{
  "hidden_size": 384,
  "norm_place": "pre",
  "attn_scale": 0.177,
  "optimizer": "muon",
  "warmup_steps": 83,
  "batch_tokens": 32768,
  "train_tokens": 284700000,
  "max_steps": 8689,
  "dataset": "wikipedia_en"
}
MLP neurons of a small language model. Each row is named by its layer, matrix (up: input weights; down: output weights) and neuron, and shows model dimensions 192-383. Each number is 128 + 24 x the weight over its row's rms, rounded and kept within 0 to 255. Numbers have three digits each.
After each neuron's rows, "fires after" lists the tokens most often just before its 100 highest values on Wikipedia text that the model never trained on.

L4.up893:110176111093105183144136076119077135151153128143110120103096128122147125101106110129095122117125171097151175135149149099178117113134105121185096110115132125153093141138118135106132123100104148109107125132143147096146159081082113104149136136118111075092151084116118147154100146115105121148136095099095101122117155093123165072143113113162108100121189126106143117127131111125175163108149124176104167078158109139153129087139156115100176148077131120133104131161090125097146152148168090115153104176128104159131103135104112116113134136100193148140127092124151120094118156121135125136
L4.down893:093164140099165181128137099086128151128138088138158154146103115168144089091147121106144139118113175087115131125169122101129145142149123168137121107125140140129136159148135148108102116117124123125129153129153136064122152100097131087128137126095118109102130119101092094130101137107119124078142105150107118149103125116135181074151185151181147109091182126149150115081159130118158153076144108125115123131127132116145094088136174089156133112087101152153138136137063104116100161148137138106117141125090097153119077149068100133132092146109117114088127127125127127104119111127130150115
fires after: "\n"

L3.up1100:135131113112156113167114117126105156129166089139123129133114161142125118118113115136138122104158122129128127095117167134111126087140108172114137114126120142115124142165109123069179121115118111130059169151123176138090139159082119101084117097128118094154094100116126146116104165126108106074133133129126112141109167095101118140150097100115169109143134122118119103146134080144162164121181157130106093126156145105131101185159132107115101126088114130152166121092075131117122104184150099134134133162125124124122129118082142151138088142109175128086138165142165098078118129142092133137
L3.down1100:102140095100118094146090124122119140163139088142094122138156150157161119129121121125141111135142153136158139090145141156130122120147130167127129108143103146100134093147102133124194125107100134124112150155154134106129142103136147106129168122124141118129108079134138122106130157113145093111141102124158153102103124126107105126143092112155151076117131117106152096152105120117135110111160167145135067092170141133171106145171116140125097147088133119118137131092095134153160114143158068078124136156113151132124102147089130116166113125117145135111131121115129133132128150136104145201
fires after: "\n"

L4.up211:149148125161150121173122114098145181145113122154131115133141178122114136084110151094104126135169148135117143131138103112136117099115100154132097103132107135151135156128141114111154119147132139124121159121096129101158113112144107156131083136135156111134152127121150139124147118111104122101139121122113121125102151170128144042133141105134132086156095146121132149079129159128100130102124130154115138091137096140109124071182192162102116116093110181169132136117125085122122125148130132161161133119139108161173074136119143090112067131157152145135159123090148122110132144147134155146
L4.down211:107115127112136107099112109110103146141146124136105135114138140155113098148136130157124100098083105126144099118100151090150112078113126132162155105139099175158165126135119141145148156122137133154150120096121110125136115109118131109131162166122154104137116125152144122134165115172137114107138160134120122138145095185122137174071132141119170106154116141118134130165132125130098122122154123133153131148136134117082097145101142143113107136141143174105131116146139120134147147139158126164148166082131135087162061108134150163109138126140130134115108115099152131172142129131105101132
fires after: "\n", "-", " in"

L3.up10:099134131146140091141120116110125135141143126154111111137136107108117126096101105133118087120129137083122142102091130097115142104146112140152127104129110101161120112154157150068171140151136135077121146164114126141111122081128163154095091109133163119138153111136157135140115121083142110098118099132159088094142151160115120098114131136095132105111139155091099150140138134134117135132154143130124099116150152129128116147132123124096140098074149123177101113113129107123112108122134121201116135114142121146145132071159138114086119172105141142110156122111134077115157143113166154169
L3.down10:091149103078137118129117094160115123172129115138115119157149151135156105133071105153111164126108102109116178106099134129128134143158145149099109127124123132152152154156098148107146127089106142126122159123115142122088087077129188113130138126131138093138148118164138146120107132122120138082182161145141137165171148179135134111111108144163118138113147134120156102110140127107112124110162109134115135136128104116160125106094120097102120136086112159105116077112135122126147126137133150119139140141095044128132123131133129110139124144111181111117156166097081122157160132147104174155
fires after: "\n"

L7.up696:176145147144158151110148122102140145084136130131137152100129124118138124114066176115147116166144132117119111128135134121128160090131153090175103127150128101138089108131153156064153153129099112100105116109154129162160101140121143107131137107140135114113103149098095091124106116107148129123111105158107104106116137111090120114139158150087139125118095131096093131127140118079130131115069119142125136150111114122137168131139114126124141115160192133141079110120158132131126088161152113127116179089113121129138122129089174133141127098128120136116169137131144132127145091080131138099
L7.down696:112156079102105145126121099117139159103150129141155133113097100124159174132134100155110134158089148154144109146158155126095125099110126139130151148127134146103075135102123135141119132117127098084133112096101107168130127148137110111145112106157105089169067157137146151106107144172143107194125165122129131097152141126119096136105173126108106126087101100133161102150131108131139152143102126130182133125164110101144125108120105139155098166101161118127157119138137137122120173165100149123096126118124084107118156135124150138146136091175135092110136129142147105092152090131089153151
fires after: " the", " The", " in", ","

L6.up673:160121140130132157102140173145148092132143177096125114078133141145111120090119124130123112147137130124121140126104106153120140136182106153160144123125137142124130084122172116107161129106140127081169132159157143152151137168152162133136131075173146152142159148172150116101103088138171153128118088097123124149077142104148076109110135072103146149124110110130121111121138111146126108124087128131124116122095119126094119221113101144164113162102129144121062120185112119093095113147102136128097129082132205153104094166120155123129096156127109149116106098119108102133156139163113179112
L6.down673:123129122130154099104113072139174120130127128163139137154132133153172160127113145109113165178180129087147133125187107182132111108109133145143142147112132128128109146123063136109158170100107150130124127099103133158127094113121140143146171091097126155143089113136088144123110137116169149116143155125090150155178123078125156103149143137099154119131128140123091127146126139078182091143109174126126137115094138129146115111131129118126130120106132094131107132108138112179113137096132114129122116144138087118125087123174113159132125130201108165091173122108151130115150103136151110114
fires after: " the", " an", " a", " number", " of"

L7.up1014:131137123139158076090127105111157151131155160129150134133174146150125121117135130132108144112145125079085131091125138129117143123137136126155131129135153132109103137088136110057141141104176083104111097169123127146123134145085148125136093153124160109073164095117157116103090105119126130140143151174086128112132139142118111154111141117127109132149118110125155129121152133134106151109112121131078120152194115150107139117149089146143107128137135096148162122125121135110148090123132133112138095149118131107159156110104147115104117095110167164076112126100151118151137148107083146170
L7.down1014:114153112113112160139160161157142122111161172124095108112100113152122097110177137164130109081150124136131117118132108122138101093137100143177142093094152133150099120154118132117122133161151142176173155146150093145123145115146100087140129119127138138129142121118133146112119128124129098128102192114077158125109115077116137106101171126090137105084146125118129178181110092098148172137145116157149119105147096105145117155138114146130128148127115167147124164114150163114133133131118150104142093123140128128133187155132171099138114110119145180125122094075151136131070112108125176165
fires after: " and", " of", ",", " as", " (", " in"

L3.up785:133135110094143119128133101113079144135144121125087113050096117119124123067136140141074123116095152145112185114114154114122112105152102137167120155105134119167107154144153139112112104133138131117124161152138157121093155083086086121133156160118127140132158079098151116169107136117137122126092122098098138109102090134142119108135165136136106106101167147136138129145121087117167163139162140142144159101118112139154101141139120139109141109073100090143126131120111102116158135155128102146166121143148108129142146127135128112139125167118134139133144110140187132112116170132155114158
L3.down785:108142100076110134141117112119088153145115128131109112102147146131178124083116136109112142129140140149119116077094093110125149129136135178120156132149153136098123151127138142169126100111129090087106172126149162075113165126122128167099135114049140105134145144121124094117126122110140103098175148134087109156129094119173110109182125105133109119134088105156118129099094110112134161118153153120095155177145144088122120134171126127113125134087168161136112128107077110111129109151141110103138115131111163122099083160141131121141070166131139122092146164134153139097149111172138167113
fires after: "\n", "|"

L6.up873:064124111109143169093131097092143091074149125112135096134138130146140140090156113118092127139150163078116145102155164129132159117140149182113136118106065121149118145144144147117112108125107113162127094151166116130162136151134117105141128131143126113093164088120115115112128093144102138134141133162129120142149164134136130087105152170162123134205102129127120121107117089123132126150084136158130167116142117133134079081083134111104125170129090096087154118136145136114111176137108092131159134142144139141141123097146147108139100163101091177096108128147154181114132136174135145124
L6.down873:133093140106141128118155102142127102089115159114136182151134176143154127133079112123146131137154142151116158128167174094116139143105120135124120122132116122158141102073148147131113109176122190134136133131125144110123088137171139104134099132147165116113123128138089107106128118194137135108138131147094095127111142075135172103066120090092121103124125116128153108153128152116170105120125146134136145101148128112158129089136112074130126136144196122113139134131126121131124139168164167121105152129133118108114151137125129126136143120144117172115136134122116138120094103115142108198
fires after: " as", " of", " is", " in", " at", ","

L7.up39:142153192153120134115165142106146158084132133121145126145166158127104127132149137109127109101128144118103165140130104107103119125173123143153107127119143080126138112155115118097129113106104106112140117088159109138090150162075141101154117130117138177137138152136134122154118142125103136117106108130125109119185103098101134139129137141127091136108157128164084119111147126129132105152141136079130111126161134117128143165120160144130142096130154162153154089141141138133145096138113145126112135133140096169089103116117119143118116121134117087112113107112138132125169091107111155165
L7.down39:040102070095156129105091131137125120137146135163114142129138103125147062132102114157130110139119144125144096096112112146122104119095124135069131133131154113112097162100141160142156169114117125144093128128116118111123136142152176142112163105117084086095104153088135127134112124141110126143151110117147166145114074125144128088150156115089182095109116130105130153093125155127127158153133130142189130102071119118128106146165111122166097121138110143134087128135118146103118123124150111143103124118162176143151102132143130114093159117099116164118140114141178147173125154151142112120
fires after: "\n"

L7.up872:140134146172132149157137126124096150127136139155098165133123111119123120154104122148107120156127135119106170169116127078125104123144132124141143103110127101110068117127106158104124121137114140116129113162155142126141171145141147132062184128099098135133165113100099133106140096137160105148165146138145138137122142135111114105109148147041160174138103130136125146133161104133097167132145093136129110118117118143121137149103150120086143121157120106166047146147124120177104120142132092095116093135131165131149170106153140185124099134131112107129096124143145135137119142124135143141
L7.down872:115093169090130112140113112176105147100100155130089143149115166103101108131156140151137106141123115090119127160172109156165103083146132128075144107092123155164121103117093114112168169128139154131144112164120107126136138150106127130147094160126098098114125131106097110153152122145119115137130116110130095161121149108161125084147133144124138145110148129110113130162141110175161126156079136079154158126144108131124170093132160141120167130096121105129105136125144172084142060097140091076098131116143118114125157162111170113182151114156174119163121122125118135146117113167127131101
fires after: " the", " The", " |", " an"

L4.up816:090121141110101147104119122134097111137115132172106111083157134090082106129150160095118129139153171120111136138106128113134148105186141136155132105164158100167141126088122117101167098132136117054129125098099142142131165097127137079142173115097139169156133166149107133163112153098122142149100155134152095138121131129100097115142158115116112110073139132101135152149163168116151112135152140108133124123126136122146105116146109115128142112111126122146135135100082144136132148116170126172141124105140125157203105125132112114154068121135120113124096148101150129137161087168085167116
L4.down816:094149123065090126100141135144116127158144172115145100162172120120101101143080162130144097136154141115118117133094143126112141123174168129131114122094113090132094113104095146146141078093116139096111132126098151103139171110115144149092167111162131136172151143115124131168146125128083154105140140131159150166108109136123134146108108158134134108128158169131160119139137105116106111096143122118151126146076106154127142144111125096155141096108120155198099105092145137145166124139102152153160132157071162102135146155128100111138142128167147146113104137129084108113147110157147145115
fires after: "\n", " (1,"

L3.up730:125125147114148133127163152136096125160146147173158162113162093159137164159118092140067096119158122135100134165133148096108104137157127111178111153181132085121106125164128097138106100115109125086154148103121158077131167138153152131116130140156165130101104135147143174129171155136127140156155122124164121158134112119064110125138139172168137110150194127157147101124105158130087140104161129133075064151134108119142092132129123147122137127065114082131142098133128144161139172116083148138119134110131150132102095065131130132149115134122095170159110084121101109126143105115114164127
L3.down730:153144141117101120125157172184098174120090170145112120098146138150171093119129116143137156111186112105130139155114125109090105135137153117120134135119146118143108154118101147092129137144080114109114108206091134149087132129150143163090147109110118116132096088154104160128151132098131109133147102145118188150108098143097120103131157120081108132141153140111162143182086087138116149143145096124116146124135108153132166115099177119135149112088088089162160140151147109129096106126091153142130183134107156096135110135095099119117143144133137187126129129122120102112120134127120134111
fires after: "\n", " |", "|", "-"

L7.up390:109115109105132146129129144149111133137115140121171128121129135127157090118141151099106139126069138130102136147128127150147108141136131120131112107120185084097113130136135126061211126125105137096139088135093107131111134117118162158106076092140123123128164121124082125139080099110154157142069129145122128106147130136118111100121133106135132158128123083127109121127106133148127091156167116134121126120130151116155141182135113102143136133149165135166141146088118087119161148114131097098112146129121125125117146093130170116094133107117157125078074086121119093156165169094159145149
L7.down390:128119136105111131157122109131097151106143172107145099131114073126145130102136143137102132074117163104126131136157141106115182164142148141137104122133128146101121139164088119098156118128115127160127139152120130122076141143155128088147140117075149096110127124078144181118140140126104121089102110159148162132167158150129131125138138116111144168150116107151086177138141164095158142142112145109147143137087118138141101129110142137149122151130121132111095137091136119095138154105154106133120123119117122158132086147159114099100128138173078128173151113119168103123093117113141145103
fires after: "\n", " and"

L7.up829:131133086108114100147092130086123085116121130136155170142089103105160133151084142109099178148076145148160151124129165137133128094129143133128106132140129089101143142163145133119121138140174164120112122145160139120135146106148131162105150122126099142143159132127136132113144122152131149108074118128164139103054154110126123116139120118146116095130073143161119078120157142111142139116163166142099153146140117160095104129118113123103103140098136170101146106104139136140107099156124081133130170121140119174081126116116162110123127168165105111133135139164137114094128073147114149093
L7.down829:161092091136153162106136135137125146124175107091118096121105156155135128135115139101157100137109143132116141148067100118148127164098121152109163134140115143168118161095146140144145119126168125133154088136158133112147141092089147136080165090102093102106157101113159156147124162133129095096111122156112134134116115128132077067125129122126148103115168136131135113137143095139114135132152183121138149153071120108128170182138136122141162122142101126134106109163106086103174116143082135134143142135111184119098098131080121164164116112129128118099144168143088158127154151118110119131
fires after: " a", "'s", " his", " its", " in", " an"

L6.up160:133143128142167127104127154104133136095136108070133100113128184163127049114139131128138115120114109125138138118112127104122118128128131139139121143110152132135101133168104140112127129093092111126118122145078091141126105093124136121137145159151142139130130139125125113166142151102157101092131115141132104118125145118121111116140111110135161127130139164119134126118118110148134116108110113138111147093117102151144112109074112139137131124164141159134135118186116145155150162143105130132127150118109159127094147112122131102185147126197118071091158157107180108126119145144112116139
L6.down160:129073094147137166183164127085132099164113106107157120107108126089182130102142110124144100113131128154128126133150173136141122126153134108094078111133142139125097161112128090138121161189134100109145147133136119141110162126125184136135149147145124110144111149090125180107079133093113121139058111088170142089136132126088112153127130187135107083154147146114110121101135187128105117152137111116167097151137099087143148128159097130131070127117143160105190142086145152108163118128141159140154150134143086125117124123151118126122123120094146145146088180121173097124145135154112120140
fires after: " the", " Rock", " (W"

L10.up697:137103156052122096102099117083171154142111096152125120118090147116126127172130126099140171140123147118176168130148109108139100139128082178164107136085099141129150143161146083098124122144126104121192080116122102107134140102153127118118137098122148150158116144076112133137108116099096138110106112100121074134109137123149160139127114126165125105177118120145089115115186113135124168104115159159113106111111156151095149126113156150130122146134160135120128139171131145121145103144159087155117132142117117207137134135092120160098173154101157093171126118160119139131202181119150123142
L10.down697:120094062111183130132112094123190104160139131106146173140150093132181118137109120140164155134121126115106112107112100107141141124111117156122150101097185129123123107113125125127130130129170150137097117161067177080136126144148150120124165120129124079130128143135146149142150131122102130051137130125125171103134132163156119125139150120139140103163107099143140125088103095124151134098141138108131161166088091094094149165122106147153104099100112138118120094112139168140159133115124121128141098116110123149083144117132134141103101132097121143161134149136155138118120146116104123119
fires after: "\n", " the"

L7.up96:068114149129110138089121160119121147160125134173128133092144132161179102130152146103141174104113131086161137102153122148145148125130129147120122126109105130111097145132125141132093154111130158132158148126164143102126133097134116162151162084114127144118087111119093122099130116097112120132088136124154127116160142137106117172149168110106139125163118152169136089163131117088148121135139125121143154121150134129173150094117107164146160075141155090137101106146130110137125119137086123129117181141081166145134121125114095154126101168140097164104144168180132126108155116090130157111
L7.down96:137067105111136107139095102145139151105137128118178140162124108126185154123138174130095132096155110132105089117150113126161107138143122122132159065140148136099129155105113114102135143117097152129131168114172124124174130116157131130132132169086083128114140114134184088145109102143147160082096137141114145160175111072148151122153117105170114112106146116156148132140167096111147147141106136128118106125137114114116112153173150122144125099168131130087130096173112113134146126137156138109156135166118103143120120103119141141141145121118090092119144116126089133143133105131143141120
fires after: " the", "\n", " The", " |", " to"

L8.up898:173080085154141102110164150096162105103083147112205135135133152138111151111131105107136145121130135089149172091121145105116115154137124114086157136125171124100106079119172130111109143172148137095166133144115103136168135133129061119104130129131133100120149147133174100142140112079152163137125126139140145062134153141091140136102123136130160121131111122139098145158086103122134111156141135154092139166129085105163135146138100149103140145099156123100088120148147137172126141119108190122113137139127086117119141114117140117143160109135150125124136174128108138084168156154133117114
L8.down898:155130077158112165116161122154120124110141144163154137126116087129129132086123142100161123131151093118092137119160069118119127144113130124142104117131168123153088148112141118129141174134137124114135170101122097067085157136144155097095141103108085157110121137121086157125140097113101110184129094165124137133127108109112145154135109168096095123138151131165148100148122117148105115127150128102110076100137105160111111128132155158114125108133084123140167133171143119145148157120124115120132075086127126104120106117139164095104111142115133108098131157086096100106124126137130109140
fires after: "\n", " such", " known", " the"

L6.up212:119113145124110155158132139149122117161107104115125095152114066138110124126140142128144117099070136114143195194121093155143123106140127106139098135136118112126155158139141129110125109158079096115102120124087128122133141119165102112113154088114107166087111132115116197165183157158160081117126099107160141118148127162129113126123122142136108132171139117145118108149166148103115130087152175159127112140148128123138130123159154160093128096115113088134128123120130123138110121150116112107118119090148118098130097123171141136105144131123127111131122130139083109157144165100131167141
L6.down212:133142150119097134103147159168096148112138165133108138124152152125156139139109132113134100086148155134137119128107142131159117114081131141136082151133186144142097080137089133133151141123096150133097109142104132127103122107132145148122112089092102129114158074162125092087133141132157125164106110100123122135102116084158118124116124106147113126109113114133163144144098167141150122105129139118177146092146146112126122176130100124123180147137105168120096161161115133142161155110159092106121122133101128125137058111129113126137110114136135121114142163136162155122147122141118123084
fires after: "\n", " the", " a"

L6.up625:132117101117111099117164093125079106141147167168117100120126149134131150123088137156106159126148126075128110114113114120089132137087107096098152107097140070139117075144127130095174129079144131168138106174141169087084128153138132158140130102095140124164175113194106131134123131123092109125070106143108138112134134150151143121169123130133114147128157106142101137158174088098123145119103102112110118107126135143088154158128135142133113100138113152118118078123133121078121082113131116140161149110161152158153159146178150095139106125117136171128096123125168161126129134133114126092
L6.down625:149155138198131124121106122153172130071098128095136152157156168125128115131108132093127119149147109123121127121132129122170107147151091149127150118162139134110162123114134132121092134077151124145143158129102132105110140114136134117106104125110143088114104149148094133110138113118137162133142113105137135176142108126112154116100135095103104100134112157112142116134116102133111149138152109132116130106186146140107119147167172093157131144110115093083113145154142141155090146115081105096137102107107100123132136132115149138124134125188143145130149152087118147127097137161138134120
fires after: " on", " in", " of", " from", " On"

L8.up1098:135153126104102159122095146132149084160103129150104154122182098113112185149094108110095137102134132083123157121134110084097106161167148112157137082139132107174157151136162135111164084137145089116131107107121099111140172161131156128142145139094170178142102112157141172133102129076106108113140121134132119116077110122153129113121157127123155137132179048114123147119140130108109117102131141081070139162099175148125145150132146102144090138134139136133110104118121120123112143152131121149143158159141127158115106120158122112097120114118129105130139130124148135111147165162153153147
L8.down1098:092118149099099110095136152154146154100160144157113169125162120129133095135164114166144125125143110126138113122107096135136090170104098115185160131102128157171105161138131138184139168089134141144143126120137144114056120117145144130110111143108093152141111146142154140113118105128095107132124107089119143134128106097135119149105143117136131109136158130169123115159119148156101132102128168132123127101087110114116114122116077137131125127079090133143169102127125133092113143140110142140161143125150102115175148141153161107098128130089144104118153171117138152086117162118145122156
fires after: "\n", " al", " Ba", " Gil"

L4.up693:079141144139086171061141114134107156086124089155114134131138114145113159130147133124057118127123099100144127129147125147121104102111143110132134154150167072153104149142087084148136108144101164078130150135144105143111155122181142161116126140117105116084166082161181119075116145135143128101145151165133127131178146136117169082126146110127070114135102138150160142135154142126115152144176136154127124121200098112120136120147142144128108146094122134163133131149125157105080141142108115103109097147166108124145147086150115117127118151140130170148122122112125113139120169140149162107
L4.down693:110140119099155161085150109120109151140083124149135130132123161123131106163150127099131154102140106096092124104166083158093161108132172123153139147108083098155121170114099152120167134172122124148156141118102141108137112107162143093060097130137102116080069081156125153144147143141129102089123136146136125127101134155123135126138113139086109129120143132127159158141087112117141099105179122115148173124154110121097136138088170141088125142111124121078161158174066141148094143132104108136100135142086151103126070153118117138122141113117118162124130122134140138101126115138112162059
fires after: "\n", "|", " |", "=="

L8.up436:180108097117136107108119134111122146131119108142160142109082112172123137120124085130136101152118127111132132154137142073088113112120125108083153152112119123093103139129126128117152128119133105121110128116092165134123094145135112118119157050126110137134145129149083099150085133144115121155080102164132148155143146179118120109124111137075119203149140122170091114135140122112101134055146129133125139103143119157063132118137162124129132122120138117136138142092131161109164128140133130101112120103139110100110135111136152122112092139171165121124032144148085113136162102166133132095
L8.down436:145126138125154126134103104170161145119146143156097118133120123115139140119138096087116079150144084115144144154139148113156148107119153097155127103128130142163096154120149073156144134143130147167149107117082135168146101137074108114153112086153164092133112157134145104108145122099143052163078110127122118091126144155134155150081130069158124166119112135129136100146162053087171148142164135144158166148122145118119127117163111138097165101114135149137097158127069144100137127112156126156124124125115134125110151125093114113094138130144140139139113154108148176151104114133158135116
fires after: " the", " The", " |"

L6.up463:150158131143133162127142156128100114121124126123157156113135116154133149136126113127149155117088139140132135148154145138127092099111153114140141118145153133115133105146140126141147093118116121106118148128118139139172149135160137077147107103124134182094151152158104121126113134152105133166102094151150108098133132107133103095123111118095126132102072133127120097087113098130176158098117132134100154123163113122155120163140119126159151151096183096129117093133185155119107059144106132116109142087113182199064132136116128127112175125147105162107129156106112122145104143146141141172
L6.down463:135156138124153165111131151117100097123114138132117134116127090140143121140162156116117140153117131131138191105160106155138157110154131116117075118157122154102162105104156120116120139073124088118172126135141149090130126182144140122109123124130105121076122082125098127081133126137141139114133136134117168117095107075116105101172111143169135094098138129131117133112117131115110155084147131156122139127068140162115127132141113119147136111130119156144134154153147133105108122148092105095127102108128130094113095137132137166088139118141105172110144113159130146150207137097110110105
fires after: " the", " a", " an"

L7.up69:152112182132155111118113136120149100097098103123118133097125128145116118102126146139136140141116095124108101127156130109114125097140129145119107108143165101116094105079140121100117139079118118103109126084128124128159107137149123057099134121149106123138089137143137115159113141159144165144156130157135104155098134087131139090136124096154128127129150149174154133107149099130130159087151118124104150137084135101126108107106129136105120134117179112147120110119149129092115149161173105133150141085140176128139135107159135133129123157122110149129151149174124108129134132126139155117
L7.down69:145193136111128127111081141134147168112142153132141150120088139076145129139135151135124149149138095128129137110129087155148110139109165086141131137123114104136129119080112124112140096133133117172139110126125179128103158122110164121167116115134151088150140148134123123151165104108119136115122154149112132158127121119137101115117101127122105136176075160104105155100137157103108128131136113147130124157159128134110156142131129149087135170117122185124130174107122123085127185116115147148093107117157121144124120108131092126124118130135115165077073100116128150097127129083157136133
fires after: " the", " a", " The", " an"

L7.up882:138164140167139131140112190132123118125149157118137182137137102119149115118125122172139124110120143143111095143146142124118168122131156126157138093162150081141085096133092142160114143141121133138150119110146164138179137110153101095119123131146109093081121120152087137150083107147119156121149101139194170122094112116096093084122130129135146100104126108158115115117148089139126117108123125162100178133116134168124136170133165142085139146129204134143128137115165116140125093165107096140127107131153188162130134128099132137126105124147101129114131152158132151127163165150156173139
L7.down882:146150145105100135096116126104104155103108124118122103117114127130138129125115131148139113131112133155126136117121154126121143156125119140106157153120091141136156176112124160148134135093104109109110151130117109119115147117113134169150139110146134122126190102118111136117172090122105118143139147149102123128130145081150132129152137111168113134143128126117163154133104178140115137108125144110159089157116157151136153057163154148140099132086106124133144143147087140105118153118162144135117103139160115104100129124135093122122171135171153087106121103141104112168140102139059121142
fires after: " the", " a", " an"

L8.up408:161154132098142123145142110119164148115184144083120118124105129118165125103074167109159124160111104132144160149123122127131189162097145120158107138091129123123093135126093158083137164131164118188144112130103134122112072105121144098107108171117077128122104103069097148135156133133149114123136108112129099126136136130120129105129156097135117078101102119130131091124126138112097174105162133124098125097134115126138156121133092119117155138116133163129094125167142150129139170127149112142093168151090129134117138109169101130139138116171144089120110130110097095153137116115152113112
L8.down408:063121115130139123097114132099103110153108136146168167114131129131113137163163094157115106049144146111092106160163115137107101124104121163089147136135116089134137173115162088143130082145127171149125151138143139182146188127098134140131095115149150131172135124147168124129090110144136137128109134116135159155143134154139135140137140138125083137142098140117106151105105102115151124176110113122137142143123153098127091101163148131157133130138150135142160137064103147131154075146139122143108119136114115107073181120111126115136137103117095163149138126122135194091120154118115139120
fires after: " the", " The", "The"

L3.up104:069145184159147114096121131150109162162167128142126144099154128157167141158078097118093142121102152129139211152120103103108147139164122138168121163119130120095136146128155148084144126094058138105127133132114121109119121112148112138128133111134139124094097134136118135111098108104125140139130114123164092106137088152117093076087124195128149125141133135145103142129120163102124133100156128113130112091132101108143128128117101110146145124069110130154112140177092130115166130109073103105107139125163140132175110135104160140144100127101098078122106131122145108137117158097144175131
L3.down104:057134151118132129125170171145140130139124122176115140118130111157148164125107094091123189110154130112151131122128123114133146173103095091135117083123104121108151186117151136116132140119121114112116149134098144105044119109087145140092088101107081101151066143129126199132133115139137120039102123129118107147169105107145127103118156158098155138158148132127136135132100188071107137119138115110148132142094124125121179077146107173131136129097151136128132092147083136080153102131102111156114151123105144132135125143103134110105118111117086158147150168132137098150127150121144163113
fires after: "\n", "-", " |", "|"

L7.up1078:118092084104145137131138156097124109161124144148108132131127078142145145125098124131129128137107170135153125101128085107121185080141150113099125121143158124129162142105152139137130136121182107123117159163153182113147157123138086165120132112132152140103117132172103106116103087133132057140115178133138133123085160094144126069136150141134147144105097159115102086114093147147198131102124129124135142151113130129144142158148115117090131126117144155137130133143137117103109150146126120130159117069148153140134084139084147131115154128188125124144141091145142141142121131147143126109
L7.down1078:106107082110107149104109153131140142149135141153146124133128141155129121105147133158136104127150140108114144118099135125138128130133060135117133092147116131159130113127130172168108151058138082148141087100141151087132116118076169139132146096128134102163112109112111158114165169151149121136144127141081131112107098075159117104160135096105139109108152140151143132147114123123141149100089146146133119165111092132153107152141112103143131135161134127134137104121086130102114134108115111138127127131122137099102121127123121124102129098171096127130119133148106134113163143101128144175
fires after: " a", " his", " their", " an"

L7.up424:161137126178157106133143132123117097094129178137126143108133127107125104152103127125128135171139125141152138120139138075124136123117127124170123151122150134101112129105105138117160113132112145113132149143149126126161088104104141102121127133106131128116143125137158116135112122107120112147140111112162123109110162174114127143136099136101134152129100125151126103189121101117106094097135143135124118128126142104092135191137132124134148098078171105151100152151125136122115131156095122083109144113096166146113155137158152100120125153118144095079124122070176114147154116116142163118
L7.down424:113137112103113142118082107136130141137097146117094097136142124122137153121128155158126114069135101128109134186148139139157133100105115132091143156159137136124143138132129133138124147173144109134171131144141119150160148169119103138118162098142133143130158109137134098139085090127114108144137145109103176125170115177115144093118143115110129123117123108118147128135143131101123091118085122126152148128150146111147102136112117118130121153138120112136125133126107138142125087135106151154124074144084140138049157093101176158127106119092128117152129155109124119136136114201109175105
fires after: " the", " |", "The"

L7.up893:143123151134140073120116117095115132114134171154064124122133112131111137107112133129123118131099130089140152125123107138125142116143150088117162117154144149101129083105156142133086143094120148106121117165096122118087133062154116119151159163127137113149143127152188124094141123081131143162123102115133107096165154088098153093104138122114176063095128166116087137156150137170191102156117166082134152104117120152146129166118079123149162133150123145128088151144103116087115133149161145104122128106117173146147077167109125132121126104179118137125162095110104142131159138143137144131
L7.down893:161142165121123138111159097133156127149103128135142142137098125144151110123155125096119107145141143089135134100103173140149138145124066120087115101098088116125122069114114105114130134108123137100096128071188089122118163126123116135111130129120091148122106154113104125125132110125101130113159151148125133156097143166119107142138123150125104178134144114122144141169108135178090128109136172099104104126133089105130112171152137133125071160115102105119123137095115147153129121114110089160088162172083092099140090085178128105112160124102133115118117135151148123162094104110115081158
fires after: " the", "\n"